Part of a small language model's weights.
Size: width 896, 14 heads of 64, MLP 3584 tanh GELU, vocabulary 32000, 146M parameters.
Architecture: LayerNorm before each block, learned positions, biases, tied embeddings, normalized queries and keys.
Training: a variant of Muon for these matrices, 1136M tokens, 8667 steps.
MLP neurons of a small language model. Each row is named by its layer, matrix (up: input weights) and neuron, and shows model dimensions 144-271. Each number is 128 + 32 x the weight over its row's rms, rounded and kept within 0 to 255. Numbers have three digits each.
After each neuron's rows, "fires on" lists the tokens most often at its 100 highest values on Wikipedia text that the model never trained on.

L4.up1528:134123118117067054083112173107108155115131155144106144123140089128120136115138117185095224143143158134103130137125138147118156122116176106166204163147116187101146110120139090096096122170146142149096070119123185141117143114133150167089139157100113077101145178117110161207110119130111172148082073149117118141180161098138104183103142147121084121195152138115157116132144087135020113126120
fires on: ",", " was", " be", " are", " as", " were"

L4.up1167:128114123099115123147147128091196095152075120117185110115157080130138109150147128135193114145105139096109061147116138094132085122142115142121134075132104137108125125148085136157106114066088105164145176118119118102147189179116075067103150139177143167113127106169170128162113105131132058094143113135131126089126117124099086169182096105166143115124162117142142232145110161105131134112099
fires on: " |", "---|---|---|---|", ";", " Score", " —"

L4.up802:118096147146112122137104098114117154133151172209097148037082167127181115081158142101155128147127133114155082155091130095064090160142138200113119150082062090097080164097155143174168107143162152138103182139132143175128132145087163139074150135131091140183110151109109085176087121112181157150131117168117124161135091117133053121136110061164139214204132130142147149155174131089068103215064
fires on: "s", " c", "or", "c"

L4.up3413:067081138137077117126117137122108129085068133145096120189109180115123083127104121126193111129148103139169122087129155093074121162142136124169126175133148205107056077135110137144159118147129098150103059154158138092139083164104114099166097064124120142159100162101147125105134121104144121158122149142138105203144162092130173208174112097097199154106113086143164138146122134137180067149123
fires on: " |", " Runner", " election"

L4.up1402:134111096105146144139128132129187164137184157111115148195203118197105123089145189145139083028161119135102089114047137070115152123046084079138139094115123132204131146062107146126112133127133149102114141096152113145107108113071097130129150165114105182143101138079054140136171115150106053120164105107165113081108102124153128128085162115102181103118100154091140121116118126101155145101134
fires on: ";", " |", " use"

L4.up459:097122149106142106162107082129138116165169098121109138185115147094143168148129104121155161143118104134121134110170084097105107077113077122127188123147164082132109190098107119127131079063135102096119080067087101134148111121161116181157127110138099133169125132108155100126104111104185149119150114167144145176137104166083086129155148161090074140160126114117157155162154148183090067175159
fires on: " born", "born", " in", " |", "con", "\n"

L4.up102:190124125114135043106156071104151081086141142103207165116167136161101080128156200145128145094150170096090114150079139168156135178104139129160136176132080130135115068141097144147084065121117094070070126098122175117160106113148154088126190156129108100172155131160111127114086135112108120143147153193152079082095171122161128120141147128074151155101123112051130116106093160136136167133146
fires on: " in", " |", "."

L4.up1383:118087127141217119087125067115164137100132161098123143113157150088150125135178138121160114108156146111149128167130143118135145127085162013178199119070115132106086164143178126113122102135148122148112090139104125097125142143143111105129127130177122141148125100120161098132069083110126151114157195103133096110120116111160131144107176098117143131098110129116133084147136166109122110201112
fires on: ";", " |"

L4.up2360:219126146036148074157134121179077075127070104153137092129145119140121139166102107140086096152155096111113095133076109151118112135090127150154140157140154116156167106129103123152158151150153162110109196157099161130118162126131165180127158101157099129134155108117158200133145041155142103154106124087136134157108107102167096143146183138153118176057117100151168138090109156107098131137199
fires on: " (", " |", ";", ":", "|", "T"

L4.up3125:103167110143128161096130159142147105147196129095140128119156068156116093091170197141112138102120067129124086148110166120118096089109126090084126123149091166126118141112137114168092109156096131135172171145159216077115113166133078130156111124080138113097093105109115110153114124095105124132154088112127154191164080073053183150149121067134133104150068133108161165064120120124113085127148
fires on: " |", "\n", " this", "|", " This", " and"

L4.up2337:115125115129154192154140121177150093154137136095136110135127122111176170099109121119123173099139138123131113101058146182114182186149105132163118082093161141077054135079133165118118184106144122106096065127121100111114118184184199149189113101170110133189104112106099160119118175108148046139151121128133144144152166092069114080138119115118135083117062131107218079115134168099070122115165
fires on: " |", " Final"

L4.up3022:157090104097069156149106081133142091230104168120101141063224115181151119154130138094155096172126100094104168102079126154184152112091155176130080118124152155108135108151173201182131145107129149158124176124102145130056165068156163127127135170184154110106136161132101098152119146114161185122105178123069109129137139095119108174138136127132119140111150119143154069141093093158106138104205
fires on: " |", ";", ")"

L4.up3272:109141149127184134082111090174148151115047126113134162161116157109103124074136116080101164124144086185049108137107096150140134198099054130128114103157150111145090093132125120174161109144101123086110125114151223061132160151114185148140136082130090170155128106151173119087123092186097131133105136138160122138172143131159094115120100140095111168107151101080166141207156123104105178064111
fires on: "-", "\n", " |"

L4.up3267:188169049126126175149132135128191108182155139121129125115138103131150134167090191108133156089094126161086066173147128139132062109155096020086129077094127100106115185129088182200123122139099165110146119174171127099141109122149096131175083095131106097086060133106116160155129164111167100137120100155161088142148055139148189115116091209180176120127129129110082106093188191119108066087111
fires on: ";", "\n", " |"

L4.up2396:096163097119140164148193117165151102160183090111166108101173141089169152129080112112118130152179200130148118133095134156126165092138099114132189125127119120101152095132115107132143113150178169116172146172104160114145050123134124164147117145110134116115172179094116181132102121080101138094154080120125136182132079123080109111153100114135144137169116164122171152063132151153137133115051
fires on: "s", " Score"

L4.up1580:097104107132165131171180168156157133138136092171137172160119189090109114091083154155162096109112137017148137104083159127120111108137118125118140145178180082130124166229132129164146135127134142180131154141156148166095142169111147100213167098124143101128143194107165110110142118128133158150188153090083111156142141101128118061115187122156134137049096138158118127180162091170139109176124
fires on: " an", " An"

L4.up3426:146157129111125110191114082081124125125069091105130151160097118108097066085157092124117190125120135127058086050118074140097191144103107112140101132176091173138125132135126087143088145102117081162132069108132139123094094155153068124082164111138168113133196137132105134122123110156115121131078074161141102165161106094185089139075128166158120148132146175112190161157152148147065120149092
fires on: ",", "\n"

L4.up931:145124093125156125121118149166119100179135151090112153123103134099160114121137114123134190150094211133093141089127152101081137142039084122106145113134137106150099132122162168131092117093106161115088095108115143116098118100123140127149161185060147072063153198083111131116101170143133113133141126175183131106148105133116053226113139105115098139135156111121098145151145113110125148143161
fires on: " |", " 4", " 2"

L4.up1893:122114127174096163157096103117149119188131125132127106101122079116124139162082142096113174177113135153135118100114109137170106117122074116153118086094125099153121154202113145135129105140131138221068197127129152096136098121161223121100081110117128103082103198166082152138088139071048131137182143085130104111193159135167136097138142162132089179128126110123152090161128142133110116154158
fires on: " that", " by", " By", " |", " That", " which"

L4.up3211:126102164148151185079095123146119176149113159121134105146189160093145160187204104140108126119117128104081155139094126121084097138131135161141077132110138111099145146097110152107117185120155100116151124098175111104115103147143123135109089124073133142140125119071175131130162167161107197122112144098118160119118076146150188193150050171143172101140132111037131117144112152118150157129114
fires on: ".", " own"

L4.up658:160114175117141143051138126136121098091102097141140102095129056155146140184094080116129126163148116131109083156131120127094137099109114090108055108115112113137157130096134181135103173084090126146138133125093138111124153102167142169081073146198087197089090089178099197109145088161150081110117089107134118123163090158150156118136059136168175193104087114153155152140124109042140129128143
fires on: " |", " ", " Press", ";"

L4.up2364:092134167126186142141118181133108104141067177134123154152128123163122138115102165097198090180146108204069113106130128097119137128095114087150175147082142110171117171108123082114075111136147098128121092119121133121111126077122082171134151097157169072135145096114107116097082119124094185123128148149123106136117088118092149112104113130113135064159154115109110138132170179117150134126121
fires on: "\n", " |", " 0", " ^{", "---|---|---|---|", ":"

L4.up1361:109125132074175149136192121106116082112141148069135119097121135092172150146130041094129129070167122095132118119159155160121099117105048122085161086104104196108123170117164155115093139036195124142105114124073111033131185144079116144163127121141126141124177151115152097129156215138142120095211107142098155112118110080145095164157105129086153124065150069124138113120120159140189188165178
fires on: " |", "'", " that", " Football", "|---|---|---|"

L4.up1791:168117079126133126126115106155116084140131135175159151180120153099122127113101152113176113176093150160140157177149087149119075106178039187163160141142108173124107146123172131172100098201186162084167171065048175104121141131063051118169167087135090145100179128164110157137136132188146124112155137161166100193092150129157118139139126124086172198096063052135140160116081130132141097168139
fires on: ")", " |", " m", ":", "a", " ("

L4.up2026:104136118078134127102118124172090151176162196179131091097108136125178161117145179103046131189192106176159132129055185152152146128142081148182175189081126121136133138135080134180136091108126135124099128125093109152049124143123112166152118138064100137107130092152110136091098105081180145126179150169134123124137195133108154115192118115176158140153127087163222030089125164100122146129133
fires on: "s", "ing"

L4.up1887:141148207095122154139044114132164084103144172106163146109132043147101104159176112113055088142085140158063167137118109140106139125057081103153123152096097122126117091186141133031137084107177170156100103147078157118145119092129092101162115165123103107113137109165102124185149125155129118141125141068191137129085063104144000117101188102139161121113102099141171094061170089160156081168088
fires on: " |", ":", ";"

L4.up2730:144098125130134149135111108096146103125106163124187123133135146080127110101105125152115170123078102139106156096110172136146087137126178117120141052126137168140196158054052094134153109166115116182185096154123127140045048164154150139110118129114101077133113148153117159134152145135152106182117186153107125135206101116171164079100164130098117038140083121121170119078150120189085125134086
fires on: ",", "'", ".", " found", " and", ";"

L4.up733:158169071112138082149151090124138080181095086131131080077100121127107132121096166175154152129142106117078121075129083099122046178136041086158120091134085100160101137133109122173093157131149148169149139105168103107098129117157117159181154085093107190083159099096144163150154153091152188147119145132091105142182115135117095066118092140178157137181102102107122086126133104129090092141102
fires on: ";", " |", "|", " %", " GF"

L4.up3346:115140165146115178135175124096176127135120106113094120154085116103114098144152139152179161077143150082103160080087125147141145136151087102098140122115113084104119101109129094168144167123123138107156125144064134172137119073094124121116063144173120187146135152149057078166111137172203122149178163176100168124179125152100127079178045132133075080130184138121086079174145131085118108183126
fires on: " |", " Anna"

L4.up2558:106120160086148128186162156124096095127135156117159114076057091157146164074147123171119144154186141144167143138114179162131047109107084185076119112127197113089095142187093129153133115119062141092151139147119140129173129053140153142083094212116115117098103162077083136146183120167122155150081084165155177093096131099142101104133132080104186084116150129160118120098128155109105106142114
fires on: " St", " F", " December"

L4.up678:126091120146082094143113123090103144116130115120123087157107099120146147126119106147136153123119183152120157097105142132131137126071127079121146125133136159125124106146110123149116157096095156163128140172075137094098130084158118175137171147178129139159111128170204097179093114142112167095129159116184123088163085102094173139127094084117182167155135105108106166093084126104121118178116
fires on: ".", " is", ":", " =", " For"

L4.up1050:153098134095200112137113122068144102119091123108168034126104165139133104149097154102105205093144121145071146116102111093094146181107106166171118162106133155166149114100133077153166146108140171179097107150167104060147116158165122130134122163138153105101113116112218106087091140109166136123164130164095115061113170144137050094102122131105142148114129112094143068091153118114094056109130
fires on: ","

L4.up924:101132156075103145191130137058195136182141186099102108114197107103156129128106086065110102104150151102121167106104109103115120121109169173188129143091064085139099138128125122194159109120060136129097133128139101129105090148160120110108076176092128194137135178093138097094115184085102145170155107135116187195091105129044102168140132155125058142159114137136129137109178096134099195123110
fires on: " |", "th", "s", "S", " "

L4.up618:115135117099136155131148151163174155120128151110096153171101056126118131163114157097134128190126165122067143173164140129165084171155110116117137062130087114162094111151120120167102150170095158091084099128103131119130142192062131141173147130152104128134080121084135139118168118127119166104153111102087095148149157143141080097168098134153113121163079119121140152127145151088105131135061
fires on: " |", " ", " Pts", "\n", " Goals", ";"

L4.up2844:125156118127156085096141130090115109173140155110107109123106114113135123163161155102094147173135131110126144144160120107112125136052110151064129154052124133179142137182089159157103068092149188174162144137124173115151117158106156107156155136111152126151063117058165124153130152215165163069116125120147131211085105123129071133120133085149151077106171124150183164103106120130148063167154
fires on: " |", " "

L4.up3213:102123114122150034163152162150152102129156143174097125108138160137137126125159081153132050129158103124118142112134195162123106110106141099134136094115115121141104118125119138175127116172116104154115129138106127072124116160104104107141092124141126186101140134123141170116138118112115150122171056143156171127110143126134098117096162143084100128183147117133138077153194127082140139129121
fires on: ".", " It", " that", "'", "ing", " to"

L4.up525:165162118104188096114132117073172132072135096155155161166117129169150148082128077116075124163095147118141139085107129111125175161132145198166160163148108133041062097145115119135139135113156121155102079133071153159098136113126103062112152112095169133165176060141078107176114104117184118121160095165069159193172161096179090112128128095101103092142188184073134140125120123155044089098142
fires on: ","

L4.up1534:160143082153130128132131094113099149160224131138171149109096120107193135164129135170110088105161157092129124138148144136097090170081118043066209124120085123112095169124112097132106086141044128089174045163080164105141121139134117146125166147157128134110159171135118156133107149136122208164109150121077096135199137176193145134144132109153177096139159124143076137092137217165095111145127
fires on: "\n", " |", " ", "|"

L4.up3052:128137106109138127116191190137206194137103117158137100138154177143171094149117136160104103151110180134089140125068131160141149123141061196127120094191125118129058166145173142156110130125131121112100143115096197125098126129105102149088054128082120113115103167134120161100063106137134147102102114142136166104119109139135204170142103076109123173147131127066101158147116117120169107110146
fires on: ".", " by"

L4.up1754:166137186152157180161098099137119104096091147101192098100166091135081090179139127173157107182130146136094166162156108169119154159130124138095152181097174164118080169125136137105112166084143117132110079118156154196094114138186130095137133138103212126180134138170146103141119099115094138111144148099098100136069161157142115145153149121035123057142117111136122155129185156139129144119098
fires on: ",", " to", ":", " While"

L4.up1840:119222130089141071114135193164157085160112129106199110138135133117094122159075096102145090100166085138141147198078125163120106134135093120143149141104139102145150163073092165135109022079078101133153164093120122140169142132164092122144167161187108112112119149127143182110149123182150041128150186097127138127093089105094071135113126079149052095181095097160153165069147082114125164176094
fires on: ")", ";", " |"

L4.up2189:129161128167116160095130153068129090093144188116132079138128133077170093114157137170134211163107117144100098139086159158112130118097134058140123108146156125134170177133125131127162141111102154110157217121170132113138147150126100232149138150192105130125119102125169146157175144133132062152120108132168136160131136121170130124073086031176161123098134092132115157149160090174153130113079
fires on: ",", " |", ".", ":", ";"

L4.up3241:125131159083100109095142134147137131085099120129130119091105122121114171140141066091159139168146157179104172086147078156152095137110119175101129116137089143080103139148149111121168124158125110127092099130117122128088107119223138179114106065151143171148158132084069144107136135113143110107141096100114147166155063142190168144063145133129102171163103122126193196155065124146068133128120
fires on: "\n", " (", ".", " called"

L4.up2713:157184122126148146115149111090162123220179153102135131106141139072138103116161137161107101151114133126104125185197153112088134174116137114098173146124081178087096147129092137161167104078114150108159067149161069148170097173146171146094111139173116095100153104153107148078116093120173146116117131116079038096154113100164091091136083177181141136099137112146190137137119158075089174202152
fires on: "\n", " |"

L4.up2789:108100115151067146088158108206099063148089127112151149130127129093135109167133098145151117102109125174109145140162109099159132133125097102211126110122151124057099159159117170152150136132084093111090128091135135166122093090154102159148124119171136185162133120061127087094131138137104134103188155125089142171095128174154128134112091071154168112097144127128131131126128129166146116109080
fires on: " |", ";", " "

L4.up413:110129102149143090143127126135120117140114087051090120129122148152107103209125165097047163059136084165106158065110087167072116155053178146170149141161131122102113153061188121141130115120114180103075126136122103103115180130160117100128120185102153097163102119141107114081112167098165125141102148122108171141170138075196096090130182129144125166162120128126124140161119156112114120106145
fires on: ",", " that"

L4.up3457:146141125127120135120104074113138100115079081098114132142165076126115078187128119085149199099157128106157136056197106155109157156152136131197156084118142136119156171171093101116150131186137103147129096136110127129068122149200144157117176053148179153129087102178123112164045098149079160135145064140147118159163108101127171122137136133125128136201153066119146112133143162096090146158111
fires on: ",", " |", ";"

L4.up596:096124145096069056130106172153149110158130085126129114133108155126124083050094120116199098104196181086168174123094145107127064122097126163127152137108151162144154165137094126143173161126144134119160179168159134095108073142104143128164176085159139135086153187143131142152211156124095119127150075125127136136156148000126117164150095099153135068147013120190122143178170101136115143107158
fires on: " that", "d", "p"

L4.up3258:163171136109148146121128139165178146134134182162120193140116091114157118179134123136060151156140154060109142094137151155112130129108158112149165111117098154127120137134147133138119123086101113165090050176145175138180149143137150129121086059152097137188105106160162178177079090120130146105142136134126098155182091141068073116124131086126145109158088063145129154085143129082115147152058
fires on: "\n", "\",", ",", "\"", " where", " and"

L4.up1892:111130146131109153175162094088122117123124102112066096177158169125139128130148100157143138153145098125096107125190139120079065127109097094083098130140159173115101173164165179136091097152133121168097167098098133154075080179132173170150115086150149125167154136135146153150149147088109113120101116129143163201119179176163128090183124093157098093109126142165134173165147158157183074119097
fires on: " |", " ", " Notes"

L4.up2212:166134136107060159120092151132097095115069151207133070137137121018070148141151157203109163084079118121156155096092144115177139099105128135169191121177153125073118070163178150121119172131123085151171221091050099135126112163082119085159129130121106170118131169151119167153150105091125123180141111142136128168163164104101125099104127116095125121097153120134136149108125079170090139124133
fires on: ",", " and", " from", " with"

L4.up1060:115147071092167062143139156107145136194095075114131136103156122081171157117181156115077138093119114179085082139136170153223117120187147139136153109082121140118087192142141140128102071143144119156155116123156166140124152145161165140164131095105115116030166153121141126128036153124133117184174121111111119105136092132119162166151175140113122169135134091175128071146093153070129123162153
fires on: " *", "\n", ",", ";", "|", " |"

L4.up798:136122082160067140103108102098113108119099115077211126106156106116147078171114160099165097168196113148116111137116131124143119147096073138064153117187166180149164137114166111106141138192114153089078115081188190102174178129165136172064110088161096148136095130126125136126063135115105153111150164138107115149158042107145146146085142142110145186114130094170131195111095136156116125126195
fires on: " He", " human", " Human", " Pre", "He"

L4.up438:141114159097133127107168175206137100141103168153095138194120131093093162088117167115147103071087102146129156084115126080165194178101147135130100130088146128131145151156112106133136112120131127148136093126145081092098086168110160166163073153117132139150175148135128150119121121129131103143131133130173141078103139127082143083152155109214059092176195111102124143159171195140098119152121
fires on: " |"

L4.up815:184178131132118113191123121181125110133130145112131082196104127188128128144090128092119149154160107142157183105120066147141086135205071112156153031127134132122056120110074185123118132167106141154154178131101113135144194119168157133151151118145112110084119207093123146138141100178142173078139099080155108123072135091062177142137140127072083171107096082180141071076103143100082171151164
fires on: "\"", ";", " |", ")", ":", " /"

L4.up3043:084138150159150070129086125105124139162066085180118090070133150186161160094065136123127124154165149164095142117118123140136132119088149143106089125073160099111108134159104079103140156145129071177129119122056099083129059149017097108121119145147125122128162188132130120168099139069074127073149123131131146069129153117215119094151177131123130097122102107149128089149171080079128099135100
fires on: " ", " season", " with", " that", " |"

L4.up3165:166141151112130159091114205111136091104166185133151164131118121104179102123173090104106206157134124115112127159141171139134107143156116090043144109218098137159102096124037150159085166131137123161151129102120116178110125176123134135132130125149113122110129110149130057158140126149148101206109113114121111165139180150160137095108125090139110148123172086081203130147064125152106133231136
fires on: ".", ",", " like"

L4.up409:174132108165038159124133092100117148173172179098069131123100101097084116118120130141147090151159093177139153119139125147116158104183071148150046150156131104133123152115158165102143112134126177120173142107102114103184112138120160096151103128206157105156119141142128129123072112096179100152119116098136157091146139108099107157117142146093100181125110141072134100110117131137151091132132
fires on: " which", " who", " to", " where", " it"

L4.up2139:098113175120175128152143078123153100115190174097130098137174080096118126108094170083186105121139142070120110131100116089146185119138080134076150135140110177123138192108137104102104103120082109077124143142154199098112121100101101130129121101106092120139114131113124067086097118086130110104086137138143138117196210147107115123077117163188153138169129135100131159102090118130195118128165
fires on: " |", " ", " 0;", "'", "\n"

L4.up3407:100106138092125116166133063094123150162147125091157097114119126113138123120121132112130086134109114149089111117125107181129147160153115145098140130136117064143102064127113154149091115138132161130128135081096170092128050093125166172134188109196141099147188185132129134145099152117108144197147051123148137144128090115132152094147103122140120174177149124114167083147173118134053081102114
fires on: "s"

L4.up3382:134146114091086128120108112118114137123127142154097101194150175096165102125133045143110103080164074166096129141149118109097125098048068161119175111165124124159084146078175167157131151086159178066092127103079107157120115093185049156165126140171116115103132136166158148156160188148107093099158100083116108146115126149135180181128147163103087152143102127185128112113098123155115132071134
fires on: " |"

L4.up2365:143160153118114097098166124120143132205106143116153125072171143086094158126130139172154133138124127108122119137141160180125065180125126106112103141070175128138114139092081156103150085182146138176124119167157117147104140128125203146139136148107195089063080147095157134170126179173164111138160152107122155124173090107069125097109144077146091108143132124104110145137135096124154123140168
fires on: ",", " in", " |", " 1962", ";"

L4.up1955:075094162125148128169134183119135094144063166147126131150133135113114149087106036106115110154158106151120160129185105114151181070123166104131174126131170076130113108120180125111075153135201058101140130101135139129189068115137080127109117164161118117112125074144170147061089188082131127191145164149122128072140137142141133106143189139133102133167144087172074128104179137115096121109096
fires on: " 0;", " |", " 0", " 2", " war", " hand"

L4.up1937:117128124156133139146125149129123182067174094149176087124141197150085119085103142089149112089119141077097131171152153124142102089119167122061147178189138111131120133188092110149116110159129085128098109170168106141086130136128100085198156097161109065120157101147092143190139104155117145104162117169072121140142109109072175144124120169130153072040130140124128135158084088164174171121178
fires on: " an", " An", "An"

L4.up2504:158096103075162133151125041143104134147116136135145103157099162150148075136164147141088136160171149142107115115136064094111150179154110103188179106081150152127150090096125175157153121138127139164119137084109117105115138117152098114198148134103038126132110133108157146129116114167157187089123111139115128145137122101077078117115175116107144123141109119131130169153122058123141108119181
fires on: " |", ":", "-", " -", "):"

L4.up3235:119108089113117076138152137134152135138120106157093113136109117133139147044147124165124183143123113106118113061152141171104144101078174165119172138129149138115117192093125187125079149093116109138170128200172123188124145044150093095189028173111117177155115140144091099114163064150133128116109123075100092171153137069141147110195128083126145099129171086081115154107151139120135129136168
fires on: " St", " re", " as", " under"

L4.up790:164044177130110137122099130089137112114165106117134146078090132121086099125149119136113107183095144119120215198186143096115154146117124132155164173073118139179174177124120114196138149101113117065129146123076114116092102151070073174144146151134109120181157163114110161123118117135128116136158169087138174153112108151104139162188191110137145126141132111144141120136127124194076106133058
fires on: ":", "R", " |", " ("

L4.up1111:141130112131183078073150106074163145077126131151125184151152126094141076140150125112081103109111141106121153122119158061130134152058119089155096074179141152092127133103159187150081107122126103093158107138094157114143118105111148095101130061102125128099133143125099087029106152165096147104111103169179139139122152113110104163137150149084115132070165136145090151100144104120130134137123
fires on: ",", " |", ";"

L4.up1405:116126157166133184136070133079163108096117107109125165114124103132114111145164159156107116143107098097079177192124138124107146147140091060142195135123134171080117177143157121163135158115106170136117099142091121175076080145136109146117104100158109134109153097133120113138122110140087129108125163143088090158086133149131098128148074126069160106101098169132110131117112174138136106142106
fires on: "\n", ":", " |"

L4.up3306:161150191165132090099065147148117143073108131161076150220126164130126141133133139154179147126179099125151126096170140053152125158109130164183124098103209113106150129128122143105154108124100127108085097114130137135141132124159212151101121143130099133109097120196103185125170159154150180113153102140163112114157109133143047135123154108163108137134173119070118150146164090149129124107138
fires on: " 0", " 1;", " 1", " (", ",", " |"

L4.up2951:110143107118089202147166156150077108126111137109093151168157067138166115144138093126121096157184158127123148125143115116096157161155100143131112087125075148128185116105143113192116140136132092061135122044112132105099132108149148129143122130122126111051140128124134136178104113147147153162158137133194165157195133127133120129178112131128158086136090115203145097149171077148128063108112
fires on: " |", " 6", " 1", " 5", " 4", " 3"

L4.up2775:109105138142168142134059165118195124156109079125152107118138151133132135115132111100100139099141164107115177105166134110081117125084090119158138111122076169134169141145163146100112173095130101160158064150080118183102139049146153097135212184080193098133156182120154117102138085136128116177114131142093120141101100109178112150212139191198134144108155122132162123115150144102146135126125
fires on: " |", " Attendance", "\n"

L4.up195:142126134127113138120120111147137129119086154167105119124075180078169188122126170172119135158143082097189091115131137133123075141105113166175177141139120184091134140135136154106133164137123125121062141076147161187091109129105120129101117120156197170141118082124115098080117076091087068169168111078132198104102117115154101088065120175089081148111118073149145121076131172120109100109145
fires on: " and", " et"

L4.up2438:154136169086146137099118134178118091117151108123126181126097134154161138145135134185156154119069072086090092131083143119055121140100076189194141108164082139090139108163118099125130137150114134100166158133142179156092113173134118158131051149112063135071124158106122180154170083136098106098192140075143153174084127126130175125119126074125108165123148132148112087109189133123170131109152
fires on: " one", " each", " that", " One"

L4.up943:097117090127117136105067162165126187129075114151120083123073129069125207213182112128107195101125107120117078119109088121090145148114107168145122090119199150090126151118157137197139057157095178148177152166122114169138101234077126186087149161122108147162107128132176117123155134101086087178156142187202169150159070130183124128148134111169154106078115114190100191193190170094079121119119
fires on: "-", " is", " was", " he", " "

L4.up1174:118094113086080130161100181115161129104137095159120119156087155148089108134121116187109093106141164107165119119111139092089138173133093152125168185141059128100116177157140188178122129147211198090165099149136149133106126134143055117168067110118106111120087115160075115113098145090175125134160052016090139114113133099089164088160134133170090159121150139116138102085207129129105185120133
fires on: " |", " 1;", " 1", ";", " so", " of"

L4.up2195:175169118132152097169144155123082137149095107109128103161130037139088105119155063128116092100154166169152125142151108147160149122130079120104105117135168136138158121122098139123074114090169129156127055083108117120207146142109112212170112182148132154181111189119138130147094145055106081209127111077073105056110118163058171115116130146152112087109107140120118016054153133134144090074129
fires on: " who", " which", " them", " were", " was"

L4.up1526:076100120148158080083127178101165138152108163131147091159123156145163167114101163143132146119124105135067150160112151151124114111072086127132145087106144128110164143118159145134148110103135203091097141100175132151140126154137169170170109095074097119103114163138084093089136151114110129125104083187122116110119130145142131149128164141128086170110149144128102080095102137122190122121183
fires on: ","

L4.up1025:163132080138135121126138148176128147134119117158108085137144192165123111085132111038151195092090100181131157113115116113161192121083065142124165137145125027134173115123149167206104109135173185096134147116118052147117137138145069108082121134160099107122153161136158081108111128098115086147178111130109145110063130113117139143133100175112100106125114099095107099150192107098068209132138
fires on: " |", " 0;", " 1;", ",", " 2;", " 14"

L4.up1041:144104106075084128103140134168132106094164162136099128152135136175147147122162089091156134162085179100117090128098113155131105152051064128100166116102078113066137168185079132125138131139137115063104143141124149144160108149115136170163141131218131120108142152092137094118206178139132154125147116154114123125094117150151117171083142134160132140142152154155144123132142221162147136097147
fires on: " |", ":", "\n", " with", " saying"